Weights of a small transformer language model: width 320.
MLP neurons of a small language model. Each row is named by its layer, matrix (gate and up: input weights) and neuron, and shows model dimensions 0-159. Each number is 500 + 50 x the weight over its row's rms, rounded and kept within 0 to 999. Numbers have three digits each. A neuron's up and down rows have the sign that makes its largest values positive.
A block is one neuron, or neurons of one layer that tend to fire together. After each block is what it responds to, as a language model described it from the Wikipedia text at the highest values.

L7.gate269:512552458384361468442546494481594600465549516530515500437556532480442491569476546440400534482564442560456580455556560554522507480457473443486465509517427506527495424569403471492509438490511494391516522473427527506489540471474551449433578476490524488495474552522494535516417482495540602474510518477487446508512522550546437521586529467479443408494454587546507433526497526505531480523473492559480418541489505458554518491515473500492483480504476401451530550453569528550444555467524466
L7.up269:514447502554500417489402452488481587595549504422514532524479497504647475574495473483485495428491487463558537519557508471517563456529637491442576550481544459505428601513434556462535459549512514446532455505413551421482558500503390453548473502492549504467474511417476589489500482447508462497440511563419473505410484543581542508483490567519476509616454409566430519486563518445358456564550576601510454432474476497492518560523471439498404513585495501528584447543468527464520489471412482
Wiki heading equals signs

L3.gate95:421540525482470499499539588470459550469493539459602471540474494459428510439558418562534539467448507508501416472540587323478517457524460519455570526538510482399505578455440511480579432533518502470534406530457548525534491479434566500478499383454343510414555498560472492492407488492546509540513511559457504508496582454507489456507462539462524479582515449492473463422570446522401537459501575539539517382500475422582565419486473501566498475544495504515511527436451553460410494575471424
L3.up95:480476441498546480490577510397483497572471510455535551589531557400444480480512476547462441444546530509490517333583451430544539503468462434453505515536541572489391449353489453488517419510440472484520336503351494545502505460498538529448451473367389576509436420513481554416514503503521477513479490437507499444492474509518507543550514567487474504566577469457484497446525521521460566473536494511555526397520403513499424439519540588505520490498494500558508493500506546526520510511393390
L3.gate315:517526525403537521550540635527452418475500494457543509418492531480500479425586574540487499490513565543463483512436477507481442386449547490474491444590428523502440511508437483542522485408501529491458531482428568453515515509502475481504521560430577541517468542411511396561498589454429600500527524483559476501652456512482479468502404563613554498501586502487514490444542533588585595567434440533570500483480470631538494587504528462539498469444509525505458490506472489541553547540489512
L3.up315:512475490441537408594541564500528483450493457444469507484537637502547491527544510458608472445397543458476507508464428549528502442456494546493449462506517524587476507510570506548528592527454544561508549482526550536498461531524447551442458479506513482465540545550495481516451512503571523509644505485419577550515521562493513546453544517455493543532513546464538476602451562463527451481586436591495470502502456472522524551493536560492611608516382474531530524485470428458624478577467448
L3.gate425:487452413430549478491500574494572463478476501493541494511542533543489585495536537523491518507540480506563569467461432375515497462537479464426423445507514560504476466546495531542475395442571555514486502542484506401564538528479532485562529487612556516530617501614532503459455455363601513499514467554417531450493516470509421512436547525496556552719478462466548455390495526535408472521494524502489483537530464433492536523514462510512515458460495557444496445523468518498528475526491455
L3.up425:528464452489476459518486559495527547443473492481512528577547559557451472586507544414524475437483493534519533520549496455522488516488490542563471510601415566468478416518512566474467494525679468465490451486489415460538539446501585559513485502581531534467506516513496549484457580482540524529530467414399467527500465591531541497517538445549554561542502504486469450460390450590572539543574488498537449504613461435491550446497607511506407541431444588543502472590484496500531575575470439
L3.gate484:613509432495513442465425581550452451477538439354525428641490487523455509434481465482541451394443493530563507534462488472557491463439531426507499507566463577529493467473425455414479458423496435566457458433501469423475537513555455499552500481391504463573416544549522503516457460501567554514449500413497516546468464423489583522428553567491601471429551400474488531581579504496585412523550533484432452460627487493548516535566530439532497442483543483395541509533483471481501588507506458
L3.up484:437493600450523546472605534522525582528514538475535468549448537490466506476546511531517495487478429498439434470542557463426471473560515552389500496505501505561582493517387547545437517511550539494521535449492455463506432427436504589477491503534524513367479421473473458475548553440598483553562551480443529490507503522547486474591505482511515500548435509486475463486483540545417495465556542524569454495466570354436537506562546470451586546439432516458404437548531480436538504472455482
L3.gate557:480508488496384506425464519568477575526534488468441508536451457567470462558506509430452556538509514553498537568528549445460553507453558566468457493534465499579490532516530424466491464526524537542480449454505531456449482447516513517485549477523446537529554573490469487519530505518515500419558533434492529478382524536474473464507390495507492536459478500473466618515535515462468496449639659571455459491433522420520595521503640459537471481496464568472463498513464542462464542532451445
L3.up557:473548496402465552466409433426576569405505530485525549453547445507481556556494467480463477563406526615423442547487559372575589461546500571449529445456524558512486526510433471538452533496494585504413497488518476404491513493484490425430506484455535478525530578461454470515481465512495562561460578491494474531452501509517417539527518529403627535509449542568492499518484513537429510464459496542496404572457592536474498516515616530593492435396423559442479511548515565511501526556493515
L3.gate576:540488440463514431440482449557494532473487514549486534471498533518541462587489441468463471456490557559473479523414566465550513481512561495456549479546405555535475528582586496568486506468592477579527473481477491409364455449486528492485389437486515567467543573432530487462535426533542399461579604507375474493428494502446441456572514521545532560585527534473457468487446517500557487507466521504496416478575472431437520610448580442563511572564502499437550467549453454516516415529459435
L3.up576:484528539534574574431568610539528582493500507516498435438457532564505585499509503480480421512474489506578541427418514591398533478492518520576529579466441537483417524520511445522486411453501566495483484417528492507518491533497460549492488489447444539462509463538518463543524446508506454451505442463465465471546564514611522471426564523472479606452395462442572397506479480497541480508445619554607432527493494453536466473520435500563499453445471427616565554537460535551494562574483538
L3.gate628:524516402496533529428498552550540499406480546457477501505510496491561441473469556563511449495478460598504520491536515395573488474533522529561406537546466573503465511556441502533432451443580565496546493519511545416457543516574455551545529543471580508467539393537484460474505479397537536512464515500502459492455549477536554526455468438515610436486540519516569473577478548612526488523566506563544388445603435503570448505455500528463463487506397588483527457512414491496575623424511411
L3.up628:583473518460522439601538512505468526431491516516504485437522494498417464478549536536563400452476549474434490495465418475523488451516591523517445498550484546481611496652487582511425465515453499477490461435449539429495433514558622590560505495478461470447517428554476471510497507458538515557529553467454422514575556532477516495416554532566506505585428486450487409474536566553531578480535443544549358454608457403575539488490485459512518383494470597525435543562480513468572562470388433
L3.gate631:450534513358534549449522556519468530466521514410595481563468499529457535597573522526490514516573591439512497474440545618552457425587531519474556401450495493521563505527540509531466530517435560487546486570448562385480593417524534441473542408439490511534515618460458451532545439505569510569451370515471514532431517539421462440553533467556515473483539497463492494498506543511450420497446548526423570501544541496574509578519640495569471493518529490499553542524530538487570467495454525
L3.up631:499460587485495539448463479513487488448478578520498479492516527486554465480457477494584508449453520485423499561529412492421561528552491543459515496473476461486555496488444474455473607481518471468420427532494481429419566469567370455546428532524516499452496483503410483602509537424536559547428486497524545477490502512565479483561455457490565560391514504513382431445535397425467523397504556525524529488542505465439526537454493516486581414483435556495520437526493416452499459469525467
Wiki section-heading markup

L3.gate60:492480520547509589432555509466565494532453467477518480521488534518506447476504503500497539560490473501523501504407460503532500477459569555490493474550513599575464492552445579535545504536582506524547501447512525547552529561461405517578517534537513511553441519418527538426465508539550526526539448420546509522550525442478600469507477515529457517527543443481522569486445546499482534476444528484497623462463548537438639563550478499536379522512597557521530545557487493501558454467524527
L3.up60:458512444432510490481487490511602500463463517581501412429494504534454498467502577455570535481530464414608463367499443473490566549447538681560577372558478531547517440471511504472541473534624417558441537600479425517549434582450512509482516585482532534468534514562553590475525522368562470538481491582497562518476423463522466530512443507524519440541472525515496499445524490506486557459455527456493521496452422546582510494451545455468532442496454515585482497588495445542580447548491514
L3.gate194:482453445414436465500502491472429448432425486556500477486459566498466520562504451517539463493482533444566514463451472504570526468532554564382511508502531522417544507435506511515469541432532525438531530463483446534539488391482464406442517529535533532578505459534538423513480453505508498537485557510509520663595561451553554503557549417528622428397471510509484519495432447571490587452496398609551442453575484485539621520468539457568491552481516546455481526487433474558490538506551488
L3.up194:521466457481470560393522501550563551556438457434559520499496472581544483545436544538537523465594391492553502515515492462534489537449421437475488489360517461464499494479483460505559432523458561502544494528513491505460535517545491472495498501406499536465588510524579517513508591483449540420435496442499425452564583536518462481481500533487509477537551508429545532526574533581484476495519480504484404387393537460398561484471489473532463523528543544496439625483563540473480471488434502
L3.gate242:486482538474414492518607511537548415521522426530513477476563545549464435485496403494470542652560495486513442418502429513553543458432423573529535434475485533528492526486463528471506518538495555565492512488468535546487572512559481537454504524566545500511438618560583528543496599514498415508603550525427391577525581561472511456513545536450418552471456466444452468578522583473504557493507519492545407482503490515599532508576538536562441489327472473572484469547473467502572520521413503
L3.up242:506451444421455542472502493632577513507504377478530427456516507548507415513500480529509498502429539484513544463442533483587496374427393546439511307508455455544486496436494553577456521441452535493438533419541501487486596534526578556458476616482518565567472570437530462493479474414480485504428499486440495638467495463521412473516545557531520532573464446483559466593511568551493500463503453550535456541470497499475465535536508482564478558452428568587468415529501564607561549542460540
L3.gate323:418507666535418479430508480528479517513449417488522460449554521461498460540552547587448516623485434521527529502488531491622541568430491572492421403463531444496504538482328525585488609513435582486400527549467510486638578533532525459509469522508433469458523541455436507579367460509466555543525492504530502624553558475570468496589468599442499498462517412528540588531519528503523507452512439562493520535525513483443543481470484473596534570444529444629530495520437375604537490450527538
L3.up323:422430482554468391462520417536496566526471431540498470494495515520585604543506438542422487507499512555549585459488533479603484444406596517538470407486433437568453574581447506573461575509485558553505460516441463445507519525485546523498550507542505503474545492456470502482490538574533466478542450470504469522510515439540520507499546627442592530444498437529440501559481575495559479525511454433474471462526506410488484530535474448589560509454441480521564501509458476561435513509480503
L3.gate327:476519515554427475441557554613424525514391451492487510566493504497520453517548369394489505522542366470564428455509441469470580526414471518421571430416561449566534549387460562547529563554454537543504513582335537446567489443527538564509479571505509520519448520481471463524486546508481434493499540527550494581537583435424573482501512489500529469513448454430458536576606508465538580538529512489429513507451537488436505515539523495588566537507530548474504497451490427583496490550488519
L3.up327:490534503485389486501550452517474495512418438580488509383496504550483426528482454440552426483510508419544501518448489535541486467434588561539464481559527452495464537427510502489524518522505527546502568484427468415528525562605563520557393543473554588455468528510576420575468426466500565486494467489489593564526566443530497570530467463513548560573462515465554536494652546465534489530421477453452541464532475442441475499495481530703548540508564421553491496470492441488468643518510461
L3.gate403:573586491488442531509490440515630376443567485495521514516467512507502478452456515625454527503426465537522439543421574424495473433556466573455446535501495457526521483674528569389555567552503654474486488497447471469541539600503496509577502510492451457569543516508613522496486461498473465564424540530478498538538537498434533405474481512458475467498419471477522514533462491444428584534531499480477519398398551500471453545491490466524462531461490495579521511440526573447553480485535451
L3.up403:538452460558448529520588442531557526531480572463496536473359496436480525481508485450580475513522426443527554502552553472459523513520496468542576457530447525532520461499466647500555535530535489438510570473422472527510568530509539532563494508539562490473444508485477374553577424513525568476494512423482475566589444570512509524442613455605513566568555458518470556493513539543556456537492666598456498548505539453439499488564467429520572558498505566515485441539505465484496427521493426
L3.gate503:534519453433403513440583495494517447499404635574470445476477480492439546525473377409475523509480529517613501494479457528564570460455445557511537538459520541502460506466529524506538560566463577534497535518543529457514510546498453468559406515540471455491510484537522519547559494563395582477563515544449435556462550623489504465502486449530449551512513539455449466447396536522475539488488524515505558424515454487457566471522521588474502473464499560541423550470480492454514574481518510
L3.up503:479532468548498526550427535517462540535470504528544488504461532567500447489501591604504520468412526411490536444431480542437536507531550509555510529504499467526536464441492535538588500438468499472463459522453523542416554459476563448558566542534446453470438513458535468434465552518440481536592538488541490591588458523437623616438573523521524504442495501466505350546515550427430580442412579581520503527491535475443496501456548643590454479563430509518494545468390454487422461502518516
L3.gate612:524477466430615570456601471510484555495479564549522500469439469468421511558451526461557481526529428494440463559494532553432557528511466567545599489558484526509377530474449463477476445452443461510453510553450470467561484584541515435503495434493462513536480533471521422420470452500504412474511536539607498628480562553417529508476572571464631429551499504534498477500459475480494569471493566509523534487520514415508562542499586487556513532484492537521505525439549453477521436509560530
L3.up612:608514467499517533447402464509513555442487513529472511458496419433471556549490552546485567537596536546581525551431479513496476439506426479433493320525479525519386503565540557556482540509520508482501614468555439441575463609572514555588523498565515533464494441479574479465469434527531526637562485518601532532352571514481467549485537427531471480449553526475455419486491564457480553568515450468471485436492500407494545425482481538553510592464491455540554485500483525543554480442544511
Articles and word-initial pieces

L6.gate69:404597424532467536568454586457436461490487551517467505469583454591557525511531503565424514453482535462564426506445522448559478486521395508422527540535544461450497512426435447500462547541492493521534540442529492538492374487489387506559520590437513462570517458449443526512525458523505524517535535492480427448529525452543471437513515501458487586491462536444507493560526437494528474443591488461358486409554424541466509508478526495505471486499467385527511444435519418535455545571469432
L6.up69:440526602488494453482483509523463647524540500456591486412531509466478524600475451480532469499507390530530487431517428450481533440541533465519499546491467504520450510523416509522513582520478592551475536474465437471432518435550577489520482551528529393472491548495466366488458449455507471487492498497472526503488474454410478521471520490398445463521565517536553533465642540622581500470543540501643464483527494515416467497525593509526464479404567602545508542457487557489475511546500506
L6.gate107:514488456557526516430454470539515438471302433513547514514586408479470525585490455498419587496525385543585520396431524518519545475534582564529517468483484588465454427485436442527450543509460498504530490541519464525616535461496522426532491533525540455489514461531499525492449504466422478520580621481429462555561526499482422522497494522481565510564532533471571569500560542560615621391553429482503513493415507461462565495541578438554524474426574479557589418489444491472520550639522567
L6.up107:465447519439473481483430448544490370527505471483510498503521514505544505487526458591468520499526490504480527407460502438568465429417511559477562528494608419542428474546562428459487456433509558482391471549462548480534622568487511527565456560427545601465493524528504498458463518418484478430488464439490509485455426451587510512463558557541428496480450379529477505485590537362536555467430488488436489516459517548577464496484442506530562554405528436570492373519431517458447516466484497
L6.gate114:454576489407463451448402528456560438587442492509481470456527494548490535472627454502471533475489501419570420429524586572527543462374532524562537504535416455515493508466494466423444560456513462536549403485531578503497465552449482591527490580463573361582525493497444476453522516487454540531458527501544491572497415505515529471464384453490503462534454486530525511426568537486449488415543384430469446472445597404451567556514562432557465477381540459578565597489517498516467435502456552
L6.up114:475454523453444436395406562530577407573466511483487431529519473525531470477526506509422545518345488490586585448495589553508515465464497470522555450505539484570454445541453534575503476539567474494498514467451507456583520531484410512595459496552455452487465543458507523493430560527461505570468425429450590467568512513553544457487589482487555521540452433463545522559421495455535546501518382387541459535524492511510553490472555528552601379502530511525550554450473462551470488592513450
L6.gate227:546539486504452458468409531534530501502478439513498466435455466516520486517481485466486588418588516409581432429604476513535455536590483575522558486533535517482548477545476470476457522531413523448538531515442486524524584549529501456533570494511438489459489632515533426587464537509510544549540570510452521487489566520541542423496472517525482524623412449520555504496439455519525509464554448480392548404510323455568471488525472512487559492489582500491532463479513503426497547473557571
L6.up227:445519490504488509441442518528510510538479470458582495540447533487503490530522494453485525530514505445488411378603461469451492478469488453481497455476525519631509480515517454481411436503414602461455549550540451513468579532545528470593587517487482573460466548500398487466478508476456613508466565492475579485451536540511510503464534559443437522636516401547507451514512480469556518532504464477502558466459456467539536511543434479498556589496525600471474475466485457457485525438543413
L6.gate264:557483471502537433531508524530464459539513468564603454530551535497498429482438476521478430417532503515599385553534580436536612477468493543432432545463489469475535529474484414473493522503507463432504407473444485450521484501475498461485463580445630551418515526531569448507504520490467525589551550478444470415451532592530485477530422548536522474500467506485546466542492474511427615474591488456424495481574439501498617533460496445504463489456537454563537525458441499504501517562496441
L6.up264:463511504473494552497491566544566544528544506530583485557519466523571550561457474518519481490551516591467480488440550440507540526376471502534449605541557402469372512540582517455486539460574576512624489488516497529526522491462525431550436549453471535451557480538505516413393558476426551470460551438459472461502442567530534502460501386553492507508483436516542485493503512514530542430502462471448544476516513611516498470402546478446499485423484557532473460494404436437515480529507495
L6.gate385:520468448496443463504376450565466486524451501539504519500551443471545470489539526519491496528591503538511477499511527570525451498477475533522457490539514491439470534518430554531498484463361516623500405493539507486510472492477493508478486481457554414449525563533487513563451492539547370424444480490405522490528561597559438495530504481566612531574406458568498524506564517490489479464446407535476566514499415540486502487475478544601439464452495518513511480516415561494496572510392463
L6.up385:506631489520520536466475479563487485659557440518568558455545542565447509511529488596549486501547445571513485489498523497483477470563580535496498479467483435446470558462438474454466484414546534496547465403519381464535431480533469456468525431471503384408497536503464463442416493518490438501489496462511618589497493506419458559512532564483561561571438464432495514453541537493594458490487442491532461500447525532499443423432412461495492485501495501530540508551422536610521552575549485
L6.gate523:459458479459472476444534529403526459539605445564560548518566446459461517513532433536508501473504539513492607552452449495533530529447449538366469503423456484590459552502554461521522511465471504603547419534553528572541485430439547489536501442549421540521473611505471529483486591442516408502458419424520516583504569488547511487619570565507492538525499476525414541490466517564444493503518519524531441446466480559443559558578497484564580471580492464545500518515491497564487509491527439
L6.up523:513518498363575421492520424509387449524475545515500492503510509530486566528557545493520522376498461478524509506475480596534474517410533525405484440459488564612509413415554573508440552446437504458507472485525568477526378447550524521578503532468522491377511451491419496539386476517529454486538563487380518503498609514501496499506516506456522549452500576537460455449418469452519480489520507450552473402475524537371475507483479477513429449498531498644445485510474463469498521450594524
L6.gate538:558479522497461443543393507533496448461482483423470487474594527485528494511404390549453507474544565461476419490539488482514500488510454518579567543485489423428415460467475441475442533588499510539527455505408502479512534505499588506509480562485487507535519499477527463594387509540483571462453477568469486550525497537510527514540412425555497531550505484584467471493424448461443567460513467494504481461451468512436518522511409578554560470462467457490541493448394531599467541561387530
L6.up538:541552566549486411571538537488459511480473472404450485443501530471470555502482525519498539522499503462505434366475506477549423498511500587508475509387544492443452530441488458542486530552499472505496471463512527462487491465540557537586444433544578474545442569501497382480453631527454483491552560548390507430520433508548583505534491565482530367447492470591595494496548571524569570461525496574443574467484482428583475502524528482585518542476471533588507400464438486527541524573475497
Opening word after a break

L7.gate357:432491535554482473506492509563513482477513519465471496564512485462537348532515488641395539540478510460520475500538546515581583438512513578496518466423567441503478545604473548403475538510486437460503495437360528588544568429531547540496429549522520550459577476509394482511441495529439549536461556543477534526422523559504564524547489531524443376544549490501493459497506431432437440474524424503443410487450557457496512515511441528495502541499521422599545493524465543508475550543490474
L7.up357:431472434565519432501530531527541548514435474475531472537533445521486578511495513516450498475463517422464513485506559467583494473458489495535426484416440501301564463534510563467420515486518491532562520554492601559553535473569550557421534610595515513537626517538440405639551483472457558485504546507476439539500560488518473544543506531449477547481468502541436409611522485489537531512538442528436465458451507520484579512486591448472509546479531499479531541510533384504497500439462536
Article-structure boundary tokens